config.yaml
n_layer: 12
d_model: 160
n_head: 5
n_kv_head: 5
head_dim: 32
d_mlp: 640
vocab_size: 1037
activation: "relu"
norm: "layernorm"
norm_place: "pre"
norm_eps: 1e-05
positions: "learned"
qk_norm: false
attn_scale: 0.177
bias: "all"
tie_embeddings: true
parallel_block: false
init: "uniform"
init_std_qkv: 0.0535
init_std_o: 0.0535
init_std_up: 0.0535
init_std_down: 0.0535
optimizer: "adam_variant"
lr: 0.00119
beta1: 0.9
weight_decay: 0.07
lr_head: 0.00582
warmup_steps: 369
schedule: "wsd"
decay_fraction: 0.738
decay_shape: "linear"
final_lr_fraction: 0.05
batch_tokens: [8192, 16384]
seq_len: 256
doc_mask: true
train_tokens: 109100000
steps: 9243
dataset: "wikipedia_en"
MLP neurons of a small language model. Each row is named by its layer, matrix (up: input weights; down: output weights) and neuron, and shows model dimensions 0-159. Each number is 500 + 50 x the weight over its row's rms, rounded and kept within 0 to 999. Numbers have three digits each.
After each neuron's rows, "fires before" lists the tokens most often just after its 100 highest values on Wikipedia text that the model never trained on.

L8.up262:467386486477436460498520425523471521449407435483416457492377571500501538478568560563477548515606506567486467457507523497538439519448614523576568531525485617457501565501492476563516443490441552503538433495555514455599477524404474471536481546471574492503461534444564497515538528502498429487509405479611469586508545521596520440495568533599573514496469478561514417498506502402435513468498487486416482473503488436576430463413575519515530517439543438528463508505543476487488515480568415
L8.down262:497465457529452539452538549479512426515535543514459498488466490500503455476426516484452481549547524478467495433484455534549524527360525425554507492434416590541516650523511470455524489476515417506487521511557427553483468543429487522515487531505473497477546508515541515467429492505584466516561470547472503540501505527434520454515461482525525494572427562833557509454527473516475476511584524467542465476468535551486540499533514476556543536446455484471547472557555527437524422458528422
fires before: "\n", " In", " The"

L6.up615:449599518412458492466497563469570502484496529538497478459451497509469557518454476447536499491592487462537508546430517488541485493482540493478539586471521472578382464592479542567576439533465508581538526541550617384484436532481457440535505536474557376495454475466510492431554584569528428417549514635496556477457468438524485511504468587529479489494465458462528450555406460403511421536471551481539481509513481477473530495537488513515478546401437474563522487473490526476385536627603488
L6.down615:561453537407462506570480334465511452529558512487521432454436515479414585460497460498508425521578432525433565479548562533532404489544642454596543508494527571569461487402500460495493570518456483512527510551496513543515511530525564484484486540543492559516484416471510497539460425446464482384490488454499472540501530460487481397578593499571569527479469435587573441485523464458491461581539528492540462537493604453515446478466490418504452482413487484403516545572491527514559504530568490
fires before: "\n", " The", " In", " B"

L5.up360:574479528441473360511493529453438530496438486532475456453433520503498530442514534473576571487557414525585547476314495473642523589453557476534406560509488523495440520396450499450529554546433487471506515607575598561525505533405457468564466501562548522514496520546502535397436494493533437454566450464493563533563527449465456487598511507584525465484400467521479474478542441458521471490483487536485449446564489466514469506471562489547513497556449478459477522517572471462442492462492446
L5.down360:467504534482451506432516480513462469538489517428507489544505510573474538402507438479487549577555475592481472539464418535569442492449466396562505606449507562519447519408481424557535495477417504489459508507464546490438500523496532492502503526507481583469543487441482532510518409495441509503593368573574458506462412502509552432512453473562463397504550367684470439498534553446479454510487512531504484489554532538492478525476484525486446415435583422504558547472574538497599513515565552
fires before: "|", "|---|---|---|---", "\n"

L5.up409:402545616446479476430552525481529499555484479496488441558402523423507560527441438521491457528559547467511500563441503407518529483516530497531616593515470494540536527527439554591517537491425553551488465518517539528448416518511488494520546555442502488576450426425524556486568505472553526463474538560432524559403498508449528382482532514534558493525610504504405491500447629450428451533566500476502473461470460512526651572484594436489459467409451511541502545437524533494495481536538444
L5.down409:482479470513525505489464482483515585438408582478400435511525489514492509508490482486577570518525550487478589351532521546509534443556536546610563495512469540520419615498471454482491506447559504540576579521493514479559614441468480420504456501474449481431501584560494631549520487421498474527441488487571577498498514530458495488417473526577442437492468549482566477482523440544539480445436566548585488493470510455502421360530434534438515538445454550440454462510449444472482537536589448
fires before: "\n", " The", " It", " the", " S", " In"

L7.up179:488543534517528464466470567447450532500518436518453551584495538471497539515473490450554473568455377424452410509584476541484543447557489546490503543504548457511501440450582520477483489519523495432433562622608498456469465520433478474445593481475508460455538574448464436594559474501503556469559459541549506518450481463550530461440500548546468463613532501489424527434513456490475423474473383506427474531539474498652559568560592493433542475510550437482455487550523486434469532472567376
L7.down179:513492498581596485532508481559436559443551542486466391577554464473475496487522490587420490580516635504463586526483497515506492527516470431531439562501487588495458446505439438554478540485455522560424479525518482467562540448521514521577559424475556469470415485494451481529455487440421526496486446523498479521505473548505524561512479464505515503512527515455571568512394484571459453482471565400468576580631498590512475507578384466549429523371493418436458556540505515506482574507408490
fires before: "ed", "ious", "it", "im", "ition", "ing"

L4.up61:373569479406433464390533545417587531505456541539392441432503564423490511484502504482502448516543521458580457492541474452529444503521549484523517552497508472503515565575507525619486447502498616556522470514473551484386464525478522475502451469501562485484448464498557509504602529578484610453473458592496519521486495461526539407421560453485480516572476483506510554570530508435490451517523345490473473496403442485571582572528508554419429488517484494551495540486465530546415538563511528
L4.down61:482524560609453471516444429578540618479530529641569524522506479468581452507572472410496531442558426493524544413557516563473486474545537492538458435495560537528526475443528473434491546462527439495523534536553592531542478419483509449553476530521540522424532505535539518614517524514474444447429450481577587594574552407420477482535555525543491537512486428549490414439574575472509460425439586545448508483484543514512497411523544460525470463426501541518405570443513564461520504509520489
fires before: "\n", " the", " The", " A", " He"

L5.up68:424441464499436433504521565418553534471452550564486516459482516570453568467569511449506417471499509468551537476507458525400486518514554485510544581399606509477465393488506501589623421524520537655495473501495553499520522536524509505474503560483525368514470507544468522557421556572468525504592522561546518573499498477399484479388519425436506548506541532467473495476428591503569411556517461461498512551469411465548491478501471469481519490498523467535466502468504464556465603517624465
L5.down68:510576585452518450428457411368503519465452514450527435470438483438464498534471562434479456401522527459531502524552471540451486476536577509445499590486481467545585493537431423521465469470501567550536510566599453490544556549409518529533491526515513495506498554476564467443549533492512434500409492494508459524443594498531506531429595537469524404587527413495527448550572510393474453466453449512528414460462523487521627443564535467517459404451514598547537452428469463451555457533460517
fires before: "\n", "=="

L7.up14:422556481480482476573504384479587537523587534529530495576581528483471493395522421534520388456492428458456463540464515488484533506463503488586502538528459512490454484544398458405434585400519500511454541545535581573435433480422511372516484471573494565460503455484477509495554477492497568434480477502440525456463547484542516459568524585500523548548486539469521533467551452468588494535504402491493491422522482475359572502466659523484516488550536484436472545474504489561516457590489516
L7.down14:572601579498593596489580451481506507491577479473470580540582534555511502519545476476542477470507479484474436595476568510567428477464483547564520525442503435494498599500505546528518463543554489481492532454558525578576483466481448534468475455433564475488579455519447510521589479458546417436419390402414472550488548631485604504427508506516531446547462565429473552429508503500409567493504405516466552481463409539531500538410438514531532530595543502524478477484517430497538484478477457
fires before: ".", "7", "2", " |", "6", "b"

L5.up267:436495474455424457487530580408544558497547536531457414471455605542465533546520564553534519556522478553545473459496463468488469529514596526489539513490593472460552513480428564548563438619400543588437514497527605467345486555468503540528540552451574410481444492472490564499482536505518487501455436470461555570532454424526464476411516520519544547547483416472476439613514570442520415510460447478475473447517439471609571526480442503457505589478480460557461476503534475540445521535540479
L5.down267:501499567550373526494431415517490560452505435529487449528482575427456540446511476547436531522506481438448520354582493493517451502508517512570531552525500578602458493500531474575456444487471465535540427641514448515533392454517471507537602554474564533576536422465564388543570512512439505411557494476508518546576521500552496453557600544555523509427470557512508473497495504434421549474545587527474446503431489518557494510483554455530488508503511450475526525383593506417485501473522485
fires before: "\n", "==", " ==", " ("

L4.up328:443569534455416477666500541443485475415511519486536524487571459529489595533492500522507433473525483460545448513576509488479560594553584455441492546409447497477477507453569596621562438452553485557414489475557464492430542421487511504492475437536514495497507445557467455464495567559501461511556527528487493552607517512461468524525452452533463537574456487471515442567523537561549369511432492534545471495494464431400544393397528482433500503489503459422442479520566444474399502501498512
L4.down328:553528549478482505450459450511495541413491509502550450544512579489540564462503490568520469508521438482559521526546498592389552543571584481545573579471449528566493495620538523624532389578399550510440566549519398508490512534482532379548446474439561525543549473543608430426504444525427539511443569482485389582579520453523506485494462564474473504431524500511446450463601477471457424554516436546458480454432488493512569468521534497463515507454498487501481542488504511493461483539605503
fires before: "\n", "al", "|", " /", ":", "=="

L7.up167:477494524410424451472513488522505512448492489435434428505400560521476508460606557502548533512583430553510481454435497530544535544505558407566530617494496468506428555481481563453515534501462470502509533568556654485493469607462405462508521554509479513599449525452546521440467475442467383481525384475517516596426514439489543451572481530595558469466418464542483438522580469473483480497451471574529454476555454429499492531409444508507468493491538417464524549432559552468484491445528462
L7.down167:466501533470458455476487529473523496433511535445451468464479534566476466519514522508487542590581449465553425554487480456548489476390551527527510548497500448456534595503464501568536514494493547526499466572520532512458444497495493448518499484567576458507453526512546553470467504542517438506522425551519502531472535433487567491513479481575549469519432455894479480543472494483507442499418516526469489530560451507531451511531470492464493561516538422462467521519523502514492513479529448
fires before: "\n", "-"

L7.up11:571563592441457476443474443473510529446432554480461437524373555448435537454508495506539513539615519525475529445467481526594479610460586477560554477502464492488583479469510496521480517496432515454594546599503615588563485538479406468539525567450510496519458495503557543470534513458582403463465465581442530597439491426476496397533514526574558548492443449504460461471505496412460479516422432515531469483514510443525472483463549469452515476418489468461492507454489535480492520510588356
L7.down11:483477538471430588537510459450522476491530510461492498519369570447562477461485478541471537616479483434513513501484484517488379502409570439452556470456488495505460585506459417539540442416508506507517513524547509472552491548462506537480522514438480553556481446451520452466465511402503518514515410493541487595499526463513487499521510494610549534492521523815494509471543533485502408571508459482528521518472560467539528508450512446486487499506452519482604535535554464474545515450525560
fires before: "\n", " In", " The", " A", " He", " H"

L5.up611:379536521501581570584502488437477516464528489482525535385498493481453468448505498472531540417379521466633479568550472458464498494550499477525443505443462530505523499505450492472453540442533540571468484479570551553464495543513504474467457445600510450471525416519487474484611564511396485539497483572506529470402536528504572520408495502578433499578405608442546595478599507422605506545580426505546433552454496464456500490444548522533435541501498466510534505571460476509540486453537581
L5.down611:527554604355572531482531398435488533463544462505440499547538477521411476450539597476566477479485473478478500515479424522461574537485514522426532481443534513475450393394496461532499453500457499510514550483541479535490427491447472545477563417498537506509506552490397501497487499518602547531502496505467421543613514410518489574449535516525461532444384506505513508467576596416538514462490399580474533503565419384557556516608588493439547511556519425487515497440493493503469477523525444
fires before: " (", ".", "s", "4", " |", "6"

L4.up488:393554492529511564534387462510487537430473448543437537510526509436536415529528522471518528510439380461569439484495479489487598519414525476498503477483409480545463500510438471404394499531539448507522483508528538533553448435529522412466416557545560545503473502484593487512588452559415518488555500432575592526570524474577471533542514507618426517507417447486570574451656493361503456454518457566576503521481496490486469526488529472537543521572544479461468537453489537531511486475517502
L4.down488:526527524528588567553527502539532517475562504473611502470554407455462486515618521543603503401436521402501556478466549468471436504449517457582579488490493617510508523561537534452448606496523431529442572504475397430515421441540534484484437451537476507464511487462499437482470418476561506546435470444454580532511513482451554532504496479543457431478490385399466525526547585516490490607423527479416456469485494492557522413526518567517475484533494517509459523456621434568551467472478542
fires before: " |", ".", ","

L5.up76:501427502381455410485537488542476513538458523507427394579501599519497465436525474524518493631500454521582472410439522533502554470508521489573459513482525516484523550480494528551495461504385438511562469520543530487461409563430478551541533559471611509551486596488448563528498584453551476449554359488537483569528499445494511397499458448507469492581531479517552521568518554469492468529464538558504540424543453561521542559392567457539432508437426516455524584479568556457525534479545455
L5.down76:546472542432432459428466439545543522552536472392425491528435610496503496449461502533600502560500418546522500454525473526536445600514477489478506518431515492519385597511522480545539562482376417549557487548543539546562497527406343519609581478509466450511451466517582527483481413478462426571479410500500516568460481535538455483528524548621518479527408500557547462507442485437447462501535531521489539531459474476491398503469457507499506534493499531473503542469538471468425524509612510
fires before: "\n", "The", "In", "===", "-", "=="

L8.up595:572535568400412410506466524475459522423450476416404493520437592552514571474476521476572572510636417490532454451428495532521491533485579422533553592469456513477411522503467441517566457545429449513493488564623572516528436507457436468534534527534552516563497451496538499445497547450519435476519367522553495608474550463541426446560489524590509471476445473577532467461543482449440396510513532528489406493523440492500504477425498499481522524476446469490481542514570526439480551463519483
L8.down595:554461444439479511453528492524562527587519489461528496514467543528486472476527535484509548504502452571488534491456547499542519544485521361583545518448401486469482631461547467561460477481429437475516458464462514490478448564454448506471499511477531511505543486450488551490463463444533516522518451503502528516555505432483453466448483476558521483551476495857498536490485489492511483573522511453485419484490555502559453536452499521477457505441496434464545481490575469406579533437457471
fires before: "\n", "-"

L7.up141:505450557419434416486466539470516532497500565465475460531379598516489552500516511569576506584565416450488460441438497502550489594511552404559563575542431492498487535528498411577542488512460528503534532579565550507530460497405470468548530546489534527613512475444483536517522473360502444530545416532509485645509498505530494385537488500540578494448471457531500423477518519452516415450453539517511455528456541501553534455494428499548502503360476440425489572475512542441445515481549511
L7.down141:587429538425429509489541424485485493473491499466446473523389556519479563513486556463478539544507452490502494452500523582504521488501565422500515540476334499527441622507519494522552458438460495483593476555496504471568456543414463440544496568506572487503529489506563532519470459476503470516463371527522505589483569457508448466498541523584476497516417523778538473462524439454458454478533552431496472444468507465518491509428474475489549560480498423487533536450543517494483552472520505
fires before: "\n", " The", " In", " H"

L6.up314:539510489542546502522543541566434563462506434508450347564440466494486566514557570484497450502544472514509562461616475507571517558551489475506465487505546464536422499540442499526510520581516407461538610551488514474598480417476521475575496445401477492418475450512475535547524422540442551539598518541546464538519504442438505418449516446508520447505455493504469393451549467463570410474563428559434542504444524540484501482603556544520579553389558550500470547529497432503469451513481395
L6.down314:497445525510588475478434460473487556428496404463448434580486499582504456639515480527522462431548520536511566529600544529420549552480432528490534520538490437472544464488536479495486518600510525439452446494537481468536578557466468539524614528421593489500489541489541507475610479509453473467372448595542546513440470545469572472531463483503474433579566604503430507449491462456476458522463500459446436516570516489536472462531432549620465519517540517551485415501548402532437434568478469
fires before: "ic", "te", "ition", "ect", "it"